{"n_head": 32, "n_kv_head": 32, "norm": "layernorm", "attn_scale": 0.177, "init_std_o": 0.0, "lr_head": 0.00483, "final_lr_fraction": 0.0}
MLP neurons of a small language model. Each row is named by its layer, matrix (up: input weights; down: output weights) and neuron, and shows model dimensions 357-612. Each number is 500 + 40 x the weight over its row's rms, rounded and kept within 0 to 999. Numbers have three digits each.
Before each neuron's rows is what it responds to, as a language model described it from the Wikipedia text at the highest values.

Description: Section heading closers
L5.up3886:533499506569540546473590492386552438493451523514537536530429495481503534488488475505492500524492425501494491547553487498520513500500507535442472430434474483578475488561443444505508545495502538458456506434428467489495520517574466495563469465471458522448536523501478457506495431521470501486452451517503506489530521495498486517449542523510473511535528560467550513455518480494484515516524544461498513515477521527517605544460470341518575465478456550500465504525454488484534519478482539561451458460561463470493521476555487549485561484462537432523489453561496533503473395504493539531483540471516523591506447527471496467501475536461567533511497568521523490542564492531463489506478516521519436476507490499460402456525544483491475504493492498503515473492486472492491501525490493
L5.down3886:554467480538481479464501411487514516493509491440518521457491526458500495570447523539434463532467514480500561536501531508470578496427508488428554462471457412524504516480444555493453535480454494482517456496488497504463516531509421573515563512463487451482464448507568510484420465493464487511411475502545460477524509474489530529466478550489453493466475483525440529552487497483599537512525505581451536476482507572513560511591418521543587524466449471485494501489493526479523455495508508505435487570509499519509496463543475500534449487455495472523506519539476480505472466547493472537470495498462532510445448530511479496482567502491545537521566481491482402434564429547467463510459492522512546585512474533476492506440493505457528458413558500568523530513510536506486556463450465

Description: Mid-word subword fragments
L5.up2623:423449482490401522543495480536470548513541577531466532502500524522500464482443518509474473548564448527500495455529476461502504511500469551509586501524528544498473465521490535497560488523481531556490503531441549524505461549492534510519525492521509548460523529576481465432542526443524528522504500531520478420491558468513469532474587554452538506497424549509456531447491493513473510567523477537481550469481529462523581537490430438503518487466488567472445511508479527480440452496474544549477467417514517570517480494504549494534478510565490501517609462437490571459524500537510486551456501514465504497503499516541484532502476476618505441466489519513538489480511519476500465478515489470572492443546529450528526456482519527573534501466471490424473523482507470467533558531496500
L5.down2623:542481498472491467462503526475473491514456547527522471513448467493507471549529401489524526526486430505538483592467534450464496501492491502483492484467433520492449541489527521541559514497518506454558482398502502462455540474532556513519498509451437524521500522479493481576446552494496468507501542496530518528449469546503489473543428411482475474430457504512597556538534438558479482565467510567589473434465514583568485495496523457543449438533490477469497405484489481585552463473520514452506517513476499505548540484562532530489567472459525541392473474515544537480513456481488526503551547495459545544441517429477506489463559527484518460529525486459541536410545547489498519455522531469491466510477460476540523499529460485496400431419498510465469493473480500445521481490428537

Description: Biographical relation predicates
L6.up1890:494477520508536485478548540453486533495539535548529476485534570488443496539495535486503492506478538467487407514506439528583473506478476480561539462521458511437496495467525536426514477523520497526488540559463501500542459472466559573478412479512493541465476501517500506460476473519497523556504491487508475495594536477518581522481521505424528504497507462533451531466458527519498571564497541477464561533548544446528487433525532533463531482537460544501462541447438509529546527482498496530480457495508469518484454498442533498479529538527523515482520443554505454461442433577538532513462447548481560503553445525528527514549486569533528485538525503452523527471448511447542528462504504522501462491542568544504443450525504521531585500501474435475433517515512506512447606525416500
L6.down1890:421390473458532532519460507546482510495527522578478447505526496476462556550504457489458477488488453427550444467488502487523566450452505547499501494579521525551480542569476552615470481470521503456508482499495500552470461507543464518541481447506485510483450527476505475514454494534491519552486503431507449521559523520497531525474537432508503503508589495509517530477468484402477512408472525543582594516526539446445479519451519475520451529508588422493478547484444487486486482505374447535470488457424521542545452487525466500460547458499469500505569462480491543493452453510549566566468453484489502452471564454564505491475480517521482486478470475539498536510439481458514502516495450549412502486504540470509484459520500478538457507537587498506453522532490494472449463524566469

Description: Mid-word "ing" pieces
L7.up3610:471536492522529510475518448514532514508503464524504438561495508530359449475447492482430511479424476475560491447559464457526427522557443528476531553585458484469486456564470451534507497458452539567468464472496516473512442554498518555499531485495527578548496519468530481487542451509531554438595421519458470425463531501527480505479523482404546456568462551525505464520511430508480486416485458523409484516547533500445489482509495465487514540523480499408489520515468514537513407488539536532505505482476551512473515481463524537482522464469405485551582488518484524530472420458523509599520498509520511487520528498511421496529541612592551495500450492530554527550505503440483479490486497510522452537435521529497514591530479483504499540559545522476440497569471495483437496496439519
L7.down3610:488505500539445520460591495497520468425546509552451544504503528444458505545510438522532447495504460459497452502556502418542510485436532512453483506496453439499562463449535495505472524553499515482496486469505541493490517487555515595521437540519515492550585530475460523515485452469533543526477561499466500548534499531547504523479498477465550451473462481569544500515539459498528534490443548521564514390505531521491482438522550512433524542562465542536491498523497517454523467523524481552478494532527508537450539573461456542494477495495441573578482507502537494487503439523475497461463506530479516462445531483529572459617475545531525484462457482476476483528504446474529422467482444475549494573481559492456504461517404491552468496487444500415562555522521497504513532475502486

Description: Birth/origin place connectors
L5.up3211:427492526558517552453572492441536541533524454459544474492573542446494533514481502523487512503487458511530527525523445508466600447490468447505551528495560535502503534489478471428499468502424450499442537488414483472484442489578491542556462520458511554545550517584511513518393513530457550482524507522508509485525556465498509516509585549414554488411488504514536542481509500449469569501538423499492537466599521451530464507555524546495491549568522490506420512519452570517461481566483566580478419478514488528497519532434527494547537542575527495445493463499529478413459482492543558522471493526409493465518447489476438459530477571413476517508471455502490550463483516513493405475535501564507502540469465499513494465520496484527437499499510471536443526441476439500475488487510494
L5.down3211:476437479529490537476530498551470609561504490505504519504511503427512445545544486509437434477517566480547463464567573539497501424497451537504485511563507418513468482511510515491540523558492510435466494472426492507459494517508510545551448475424500419563513506506502466560382521580408519497448503520522486520492506477516586544445546531447475570482577445554492568492500543475474564508546485484472545503433498474522468529542578526444437457484509478624446547529461464467540491533476466551479466466511429519496550476519565516474527522523540542461493364506533503444456478479574533499403451470484525529541442421472472509485491541516491549541476482513523531438564527527451439461487503582485497518486507515468507458483530535520541447593513473485474536559443463501499482399474461

Description: Date month prediction
L6.up654:483532447495603525483477489484524508540536483468443465569474549599406513522481476465470510508532462377500491493506503499504462488514447536436549492497505498490580548468401578476523513498551481524519613473419474509502486493485569475469499459484525527518481480464574487519466529515525511610482474514451556470459557485547480553460548557448520467559502515486540491448543476475462511572468474470486551460463542531491511469450506456457449539466470466483447506556441512562465516509481459493422528438439491522564467484473488507413496434563470484494553427562503476442412511490482555485427488524481470508519482511479443525460517475499489450554457432436470562436419413521470474545456514546504502479514548459459489534591468556536445404461515465520552522474560489438436501502456449
L6.down654:522520442496571476424491447519572504461446520480527509528485472515442486499581475549509423554478502533476461428572456508423489530450508500469568437513489445491535461551543456533501490481558523460555488500449553537508499507508475498457489516525518420542545474540525455535482509504569435477532471443424487525525526573529505488503510489551489466501526471485462468434456492548416490509466519460491528481520514489565465590549575492509517527518461488480472531525473435497573496504499495485415512535519519456519497372522413549535525550458527495486483504433552468562486454595525452457495447544460442484464583462492496492473506470491476526470467443527418506536432470516549541521461547529480515450499495526448541446569477519452513525500506436517504509512513528492531556517542515

Description: Start of named items
L5.up3334:511462537577474472479510477524488546483497485484525426477366452494441478413461541486451504495514501401478464466474476558417428493482447494479503457478504492514512554435469547525510451520503461469480479441483513505500551487500455474561542530525468478538498446481499528473490492580525529496565529520542425484508548526516491540477533569497537553550478574529521518486568443489485516554538353386499501510441491506505486556591513450468497478474455494488508468495463490472524446536532509548464462446526503522461407542545532431474453498567479444580524534511480485499432448523499522483491527498530541521541471567442622512483516457554546474487497539470453541550491428480516476479483485471464435573450447517479524421461463492478499461427510491506508507565485482527614475491487547
L5.down3334:467494604495502484512532432515554509479495541526472532446497490478480519469543469447539498548464513492503507456512487512515531503420433530515471469517508524505443540514540433493518466464578510495531488498541550580519524544500577493520490454496528413528469432465481545456490492477516561556550517545466482503452441537475463456527494499562491531594493498500487534458526473451482448459530562500553500482479531466512487485536536501443455447446557471493544504518536519474451502499436521446490535454555489551532465489468513509452599557488498528522508591516517448440548484529505471442535441476483522469516514480541428525545444487578489478559485410465548561512529502523416486466458499480499523509487510519534474497421591531542479470550514438495516491519507525491466443567574485

Description: Predicate participles after be
L6.up3025:423495519472504453475516473517454468450485512471448518506473535508487439486436535514513466476506523466521455502516459504501545522454434526453483479474633531560506484518475513512447505559495482457516585491466583453490458506578532522451468465461506496571537504526529536495489426529466569532411488521508533522516562487493479575472496468486500540523515475529529479453438463509517509475477541513487552558484479471437492536500483453490547466531549559492405555446475533557491472542426483542477464544550508528481495559468454475491492504488493435494459472500472525592466519505511530560443485561456478584519589479504511462486526516560586499444480521475442472484543392441520428493471504529488537443501554555509450406504497484538492528508516522553530579497493540510520516535542471
L6.down3025:558508533519422523433478511424457466460505498460495534489516511536554492502520488476447509484513500492467524564457430545491563463438508546432525468534450395404484481499471502492483479504510570526538478447462383438520470533480495493436498530484581472555549499481490506466487471483497516454434492516509509465464525510474510557484483520561531436441520502557448443489591554565425418502475491493548554495466482519499514503533516536530519463497506520566504471503481565518464531435480531497453422501473449374488516501486539562560515514485515507527441492526501540513506489475429579452448509526556469561516438461420487512505471568433512450484468473567550436548509482422498493512404534495447522450447475510511446559513509532486511526503482487425512477461555476448549531423457520

Description: Mid-word fragments
L6.up3119:447438464475478444547461489472466480461564462568425520444498499528521490486518475470470552476543439457437521560460420527472553462417439458478564481510536502479433509570483511534516455541581555531478467519481523520504459519541550503442492502541433500472498481527510550533525514511533457514412459568478578485508614509492492566401533516500466473452470529493506586505529533598497548475516531509530515470505493495523469543501473463495486497448460531493454443499424528476472489460473509502445444493487505485533440456464515550540580529425478520438545442498536475500473521436535497556419463497468502596478498420551485477473428501484540480465531540510556479514579472579467478430600492492590485469453493533543509533503595478479438503481484474526496534484493498454490482476474458
L6.down3119:561513484497480519498454599436497463495516553512468502490517552449485476499560542422421479439528490492514445500353476447572470533482529581559513454486471409447486528471597541494508501486522533481478541439550503546473475572458471471482497528440513514478587532465474441516520483579498523512483504475528519493528447480492421405559467452532543484517540539478555554512495485527494480533499500580522439542532455562573493474469461442491518458484559526522571523506512516610599523525510465575530526507480482468509533507489482584468579526484503484518469568403507438470454488526513526545566501507488512577498497471488412489489500489500472505523493459457559501465530533543522514431503494536462480524491479530489511506442532495530526485523468502513444467498475535463509486575506439

Description: Passive participle predicates
L5.up2945:499497545414554475485556532495497433510506519473482468408493516542460465475476540531464505477461438531518426465513522474566509504524457495519499573472469531519512469529453548521436511467534488503510561554480520461540516508483474472488519485477466514546526507494543416453519498495494509479519476395514502473540542451534459563470489486452535501503519539460533508417520461483470562480504501471518565541536493506554554499539451490460495483490428498509447510509470541555463426457454476533477525517528553559500466500530479479513516492524514425513466459481452515500497567481524501551431477534453457545571526463518504462457474437531535422498466506498446444477525472493517436505536473546467511489488514539519477494518532518510441481505464481511464646526576515482518528509502574
L5.down2945:512530490533528503504424471461522486530480518506566526458504474479542551504483507506534440425480479545493556481500457517517539473417448547469537421540499426395505478532539487463561532551449548462498501476572485491403547578517490503555494512450562472506549497497453508470490533496518481456480486468489581488517467529487543415579449480492465519529445497552449527459502520513444482558472512477502440446436489503534456588539528487526531523513520513489500552559476495545405540419558503448550502529446493485432470494508464497559502529495539496514476522503501468486594488524512494447555500481544467451471459534489549569582558410436528512457485493588519462458513506508505493488504457473434509501446479518454587484442512444464500485464521514492517441495439525577485449508480452

Description: Second conjunct completions
L6.up8:509577568555506444520496496426554403473519418466517465539453460537461520478492458503444484523505444500487476434471588544473505352509512527477479502491504512536482536573508513613502511498509513559536538442511500517543528500590483468476527497504474583461517455467461472488483480538473553504546492528524570494520479566537492511470490537462534466500504496570460505453453461478487493479495516511543502467511455490471499479541510562511555558478474598443413484511514546523451545449485478459467494544474455486479455504501454461546558497499498512597547500495476537451520524494475491515477443494466379533432504445494588486399473515484544456482419528480509454484446589567542492436455517509494441478528528445471547550518452523462533499510517460511452465482506565482466466534493519
L6.down8:499519491433536513504479521485459468452430496512594541456411550442499475485442435518504457537504493521521505531489572494526535497505498505455561481449516531573545485458483461462544491492525478519573479543507503516484479433462568615560492549467535472518474482481477574533505524499485522484427558517472487586450505537508439477514510546515451480477481498446511425576489532467484530542469509490484521556486538578468437532522483548477529429541513515508545536496514455519477487480488565490497538473473485518505540487472516483403445545480478490511449413411546495467538534468452445433502509536464599478509531553492422491515525491465520499550541499473493554556526519510490525494500506502591575452578518567481541476525501496456518586471416582515548482468369588514550510454564492

Description: Predicate after person subject
L7.up2990:399540534512468500430512519482558471447489513516483500526466542488511516487500551451486509502523568561531505574507515509532501459455501605486456586509489461498462439510517383419498459514476501516456521468481530509544529500507523498522464479453504599536542510508499426556404498462535556472575463499545518483501521458546551505484556447456506440442520451512505498414491499503494542428500476540538530504527572461526496455476531532410505552497430534478481563538455437489528513533503475537478537508514583548568509536484517412485471479500521442482624484514549544418521500518607501468473444509427477510520535533521548543524464526515507522461460479454477547486465421501508479509544564507512471411506488557501527468530410532464506493530488479448453503460465523439447474469464487
L7.down2990:486451496532515472498498540505562510529475493459512471478541482416451544444490492493482460503500423528510471423506571515510565461507582463498509506484512550568505559529440568456497514467558508565507487489445563534491472436582458479511486489502497498516454565483578512444486532561451529489497463443476476573494509474504471539452537539470423499510489501516443464471568450468587545444446444511561518506547476439500517442492401465577546463500582443460515552508475443558506560563417462507436524474471488539429482541521523479464493465535469450498500501549516494466501517510486544442431462490459545535440461469541477453495499461564485474482522482497499501416468496503504444517486515548514421587503577458487486527524617493462474469525500420536564529457509506476480485506467527

Description: Section heading closers
L6.up2489:455489492436527467501514499466437483489471500476510493499525536564484541526523490460475496570482497537524466567503474567451543506548509501531553428521485460470495522502447464512484476447562480511504512437468420490532514470511508539471374435451479506524547526504517532461494486526497512534501465479494482502554467485511570515472546579414535507482530527514518522494539533499524615552514432474511499512476490508457506571470442427519495554467445533495529533528518550518512545574456556580470506495544476495488487548516434505507533509459498495534472465483434521467417414506537448490471452479482527528491494586483452552528451554534528436426467553584430557461480524566521462416418480537519432547531511507486436497570503519546512427503538459458468512460503535467480487523481581
L6.down2489:540547447519494582524474540496499574511478509478534482470545441453480477523467491419467501529455539519556475603478535596518506484475492501478513551492550480494525500445459483518512543482515489552494477456499416466473478513550517536494502471405482477508499446468470475421441514491523502497475410491493455476400532448505480449478460544524507515525550447482472489443567443561517495494484462492513513520486462578533478501519502578536531546574485532548369488527367515525471455475471503520484545476444501496418556526565497510458452513530581474495508509529491549504440476500550471487493450421380607490497456498416476535544476520501548547487566495525467468539521534550422501459414530499463512522485545466524516491506467586530457440500494483471502445454505458564487439549515492

Description: Month names in dates
L5.up2916:483487490482486504525542499503475544532540504463486460506458558541481502482450503514498462484533505463532421513489526541522451494487503539538463486433500525497552544432451501492536541489484463529463540478443520448466438554469428477458437471446537462531501534510539500514514478462490496532557427528482564481550585456481545572504501461485498503462498554477504555484494558532517502574521517445507537524446544525432515455540437502576523423433475421479408494505372527522433518479514462501429458479479473557568464532512477484470502471556468461458539423501556511446409409458489510440410477520464521424523528524555526493466507466480491502458506510459465500388469444483441444449456456511454525448498493437479547453512515535525475518521481523484495492477470535503515481483507547
L5.down2916:496461532450550453515488494543419529475519469574510532481533459489491458508520531525477481561498541592440429498549503473510516502518500436509513531510511529495440465517515443435528519385500470542526433473450510512505457516507454495453556506476466465535453500493497464539530476520483478551511492509505498524470531505547538592431528454502498560517581462501489478436520470483507493485516598537532582521505491500495483442523474451489443532442507526507548469455516436474466454524497471442407438516481446480493558532534565512528521538460553523496457525585500470494488544489455545530406478505473518468502487480526510506474510533536452491524553534454517469440433470495539496575434526521495510542479490483534472540501466588524512530480509491485511507463453555466513484534522469

Description: Verb -ed/-ing endings
L6.up3308:429438516607477400435533500476435528517503565524511457601482536478491446490429507524464534569528492438587429510501548492493501543503490543443537504465459477484446533471487446530517493520417502488448513460465491486540467456537535443531502518494534484465530525478544502546480499472492486518578473501519458485512522555478477496503523478469543475587431474462635463490585460498535545506479512605521515496551554497545492544522474510496498493521503469476359461491477550453499495458504495517493474504527500590485550495473524509507457536512484516530468462416435532550438460532528461530477461523480524620523483564494483511482481477512468490505461476516532546465419485494507420485499562589459508477416570545525474480550521499523496522525474500542419516510522507476461508564527563
L6.down3308:383523508494444496458553492525490521537500509571514489564528467524455505526533514489439469513524478424514422545551503498481447511456466502510509482517378464456454481430445470532401496479454523498426495452407459526512489495499547470477557499504499491509567535456471509541437454501539422513492470512521554511486533527483494542485558479547495495550454536495559473497560482475582516481524509580514503517395521530537462443493446505514487561495515504495435430473385509436520549459487467516449489513514500519514540530517504519523514484490464542566485471505491508452484438469525475547424529558434514533495482535473462499528458446572447481489509447516522558481450508475545425469502535539477464434497577495526440492510461458538516516521525533500457519483510540503496496490546516

Description: Proper-name and number fragments
L7.up826:455453535512514417506498522456481478476476541525547526450501472421515532544509474517507502561543529540501416481550466494492487459421510454533523485490511504554517466475504534512448570456515471485528480543484521414552494473539501444557405477519465473549503471498559526518464525496432405494483544514486492532520491527549507558497463599521554539461440503545601571478554503494487555505516495512494565439457501478472478574525445492479490500430432514542486452567487480488522451514477516492429493521446513496496512515489516544457590459469501463473478490471533536552453505522591500478516491519541478579494464516441523449513439491489475464499506549523526577530552471532529484517507496480564484516474555489528501424477483570497499502507496501497532502508516560453580480496537574
L7.down826:597589522556559475476431533503429430462439391485530481470608509503504560547532485421530568493506545457546460513487429497495511543466580474492448541520546445457483584487548481504495509503537529549509492516457489482459518524497472535526543497501448461489540571473484502458485505536464550428497461545464552528527523519487541456511461518547563451440477472473528547516477538463529479562489544515450457454466511485535489447462535509525416553558570473499444545455450507473501553489454524543478500530544509596492481517571455477492517453516538455535458516536447555511457486508559463535487495457451521471545503513510535495507509464538455556445473529494488559455491520575551489552570526538468481490445499497495566530475559419457511446492528505582526482530540525545560559457533536

Description: Mid-word subword fragments
L7.up482:389486488480494499495451453517605494442477477498548529435494490419465525502430521445468576486543537498505506496494550510486461510474467549477575486576552540503522505472514473526520515453506598550462501469472349515453420511460499491540467509520472537533506465493529489597468473452508534540518428538480492486527502557447544508503540542555543464499513507510476483471561502497507553530599558505457470488527515444532452522439482516522498475585494486459478611560526514446565480516528453525503494425476490499496371480429517491534512518548503471538569504526471521567490460456472462581533492507533543473488462518586521497488509549557524455408497539495546541418498450521490456432522484466523532493463529534482468450555534497484492515543507484415459469517496510494507562495499536
L7.down482:505495494469585499559463486460484542519415511506582563540532522452543494525431510497488587501483496519496547429505489457517535567523523411555505472522535521437473553486505471450462448557498537489431532503470469492558463513471542494499505450536506487533485517555496506497478465464514529543496537543561546520451506570461474470429577569566448464474527494499560510491443455490547468489499470561455478509503471499546511456506486521518522530548533430489530547528487429468519483532493473534404517497621557479488462504536452471423506477448456496542518500472498483533490517509492438505448474430508471442455468514481493464571459508507494568464519494559490547416471550549541480555519392465566489520544487570487447490531436509505401475517452484445580493558500478498485496484549437

Description: Date lead-in before day number
L7.up111:471523496502415490463457560479439503512517538461501517486440480539367479504368553526451497490517481512538539494541486557463434475590492489459510519454525519488476505559529522434496515535612490541487523494496480514552463514512439492463489457432516566484477552495540447464463509446503476490523416495479451460509529470524477504448615539457484494585529517458468498508517515461470512525475514441462532533476472504430546552419534525518510493462433449502489505513442507545453508436494498501443564530483494638570450530555448489571467482571528458515566508480439526456500548492516578431557502545480440443449470509481599548481538472512481523429482559540485405425507469549483483521470533483533497491527617516482457475564425543542507521503454514518475525525515485490440492527488571
L7.down111:480450402489445555476515505548565536514452505387537497480484471560481530483429549526519497505514520552514516513459479580553502489446469494466495538494536453500486566489523477471475566557481464515490481433431466537528457542518471474393504497481563510498512499498558480503520541499539484447507451490516467529423567498470464531386569523545501503550527466488405458436479470484530484494469450419541582543378480467451504476509444535446531536471415455535468513490428490455450505497498500508435455524549470547536461578564461588460475460561478486504522477389452598413479530479465525531429471526523482570480479540531476479516518474511531523475561529508449463457375517483516534476527498492460544492546490554390495423606452524515520499514476499526491485417525549517455502521541500

Description: Possessed head nouns
L5.up2173:473512448505490414445510495496510458505546546460512461536459510466457439556503478477474535591500551510516506464541531506513448511487483519532547429522478486549507559519515488512479515480374498559463506528540551537479491553501480471465510500439522529468541459487499479423481458554473522510497510474451513482514512486495496517507545529473543433510450527453459507483517436491456455513504556462501466436475520514474417508532528496554536506471508521484508445468545530499474567459547529396511471510504497525497404485517518548546557465446537421495436545514560490539491556463506479460548502471505582513525491533525483543474469526519529474458506484478527533419520547489532483477451591523570482465498497444471521464539471458453520498460404434475548498506464478489449565426424418
L5.down2173:507493492484546458474572488503473471455520493511499522481485469529506451479458466537515476545504500485523522558509517510493484497521430472476524516404543525495491524469522474485486507476543493452483535469598429496486445486439512551501540543458471439555417494469585474559535514437468480485429524496501474559477472556495489423573562517523536476460524520529547489495530544414495563439555460538478395522556524528575444507513485528525463452478584437494555531491600502506480473528512516506570573429472486456507588549460531467490431540507477559493481460420520551449481554511555549478579514530535466473503501489464474444531474503539524521543488488545488536501507406475476414531467422462517547495491502637523482467418499465504490534478527498517488488433422534513499499521502546

Description: Wiki heading closing markers
L7.up1879:478564528517501520498444514458482527527480464535417479519524515505520523509484501442500479510476539487487483496458529555417466511519523501441474508450503473462497510488425505496491523507437524527536482458453478522559458472469571489483476355513493511508451516464605480421451487460520462487500480494461445473456522499509469547457457543498474502476531469527501512554557534598465517530521510530508555465531475512510499590522515524454486553450547511524519461488479555449554414588501511573463471519459484484459546438526465539504507509494520539459534424547527509551473452549578475552472471510469554596513421570439530524556493505521525488500499513530461543494503531473440506419469501430492406477413534499491472465580475605521448451446498514508452470515516517544521435520493576
L7.down1879:508485583468486597496428503468494583479497453564507526530551430441518480512452528490491490507525500500520498606417482564505519509566485550472513571532553524465547514435469457509453457500538496521543465449498370506535545466534485510485496437405530381540527485483515460480403453518532488518468458531528512497447539497473536469484480492520515480513547487452498502444518485508563481513521524447499550527475463467495514470546516496513509554486511510508423425528421483481446488569516476490414515411487514517435562473564478484537475482521522510546543482548469536464468413470507501502506422470448590535505497521367484462495463533508510558502532454503481476543496547505439511507426556494465461541500536451471513507473521556476451450462481445446465488457507466524495460531508510

Description: Name fragments in lists
L6.up784:550464506531542469504497491534507470485501482544497458484502454467514469511503562469498514492523570491454557526532490570505505515472482462540569458540454521514526468472532523547529510593487485460516506538503553482558514495564435529507504560576477499464553485485558500468506430580564530556500506567540504553491502465518487519486485613524519466519514445507540426372502525520572517560538486521497585461516532547611577471504561516551515500481434511493518415532520564540442540524407475508470471511467513587478440480511510478538494511516551489466466463482563497509462518420455469460484457499534523473485444507406498463581552476551532539534501512494528542475460421538608446540498514526569467540486491561504526445512479547439521540467470375556492559517593515433494481526549470
L6.down784:580534492522503547493445545462499506500457509509493472442557511526585555413503492509514516482517501408545471465525455475472521464482480516488448588498559482547463517430491524501463438521599478509462533476377449534454529546532507423480530555400451546532550524514431473452507428522509466457505479503528502515466576565474522540516442491536478499461431487366447589582483478458472444593534505550516537435470591554472528460457467497480506510488558452450423552543425463462605523543510496542405459506502528476591503473471450504470537532533494528532577478499418442502525504530525501473451524561507507554497523483485501530537415512482396521464474563495496493432520569514436529556506518466472470494508504506482514560545559455551442511452513529540555509480532525529588449407525533

Description: Infinitive to after predicates
L7.up2279:530508554532535533514499458522533411558467493431505509513438430508437485452515439486451485506508506510555478563477502453523540446389572550483590454457472428545496527537431513471447462523486538515509481524477501539565535448470526557511496533570514528439473512532552513509461488504439520524458505586445522531486496413512442550461523522450435464509445447453490463430527554557450581541495453498560600533513463480572494496517547442563462517484478536485472482475500485477501512514396477515434500452525522450414474500537442478536507573514471603515495443514578517548509580453481471499447416485468489484469491488458470532530491456545526480530560510459583544577537535478487482373498536521500559534483446553474535493482461574531464545495500443435468480496530547495416494338474541
L7.down2279:505636467467472491487513506511501544542524563523510494464460576438563515429494486540489450553496391515513489547487527507534519521503497521434478455522497518556518507438538528550478527458491514522500491510486472432481501464599513485490472491492486536577538568460483485507509421509500529564515495480473536461507562539506562510512468458486497490509459491487540471593572539456532543502563508507440489471435502515486426630525463494472531464520473509513531491512457557516526436519533478499456478558482525528535502594544451526448457471509429473541549480448520529490501502537520567523511543584459535462539551502516539525437477478498476425511543461461470464480454551510480498499441512585464518497486552475444488507500480530560503531489479552516517490479524499558493548513481541

Description: Predicate completions after verbs
L7.up1337:492500508497555444521560452556533426439405495499441531485413526542511444434448491499518467553461493540537457458477505520472509432519401563534496494443531576578425437442493538523554522539555489528499534518457505508500459511512510455523481497468559543553501536475505455540523489524445510526545467437539472457530556517555521513531504481494553482500536519424544422465488405486489538453551507515504511504547465412504573545490488463454563462489474461490407486488455558402517390454484479510510528525527520563480451605472547433503546465474530423499543468459482420535526509505492508534466487518533483527523490439522542491507512404548521442477495512519526474477503438465467478549542528540492499473476492517449505437571498468512513492447486520527402500483516576431495536512549559
L7.down1337:499554427444566523495498480567511507513561510486487487525507514461515488450498488485466564609535457493480492479461503502439571453531459463468510487442506500478585546453434480437507485448520548516551558519490495504489510451407477432548526572472548463535477529447427461487456493521487483528422445492454525508486495516541429539537520433565545507446550453484442465521522502526491465539501558455540501537517510480477478481557453579475549468523565466478508563436547517589537513542547511445503516519502476516447508534497493509487523523534524495529483504505504493530510478501497564521475475398516504485581515505516461539413420524524521543440464484513494530490521551495480486501503578599464524444537490532497461545490503469455526505462465475433551508516497434522494542504501476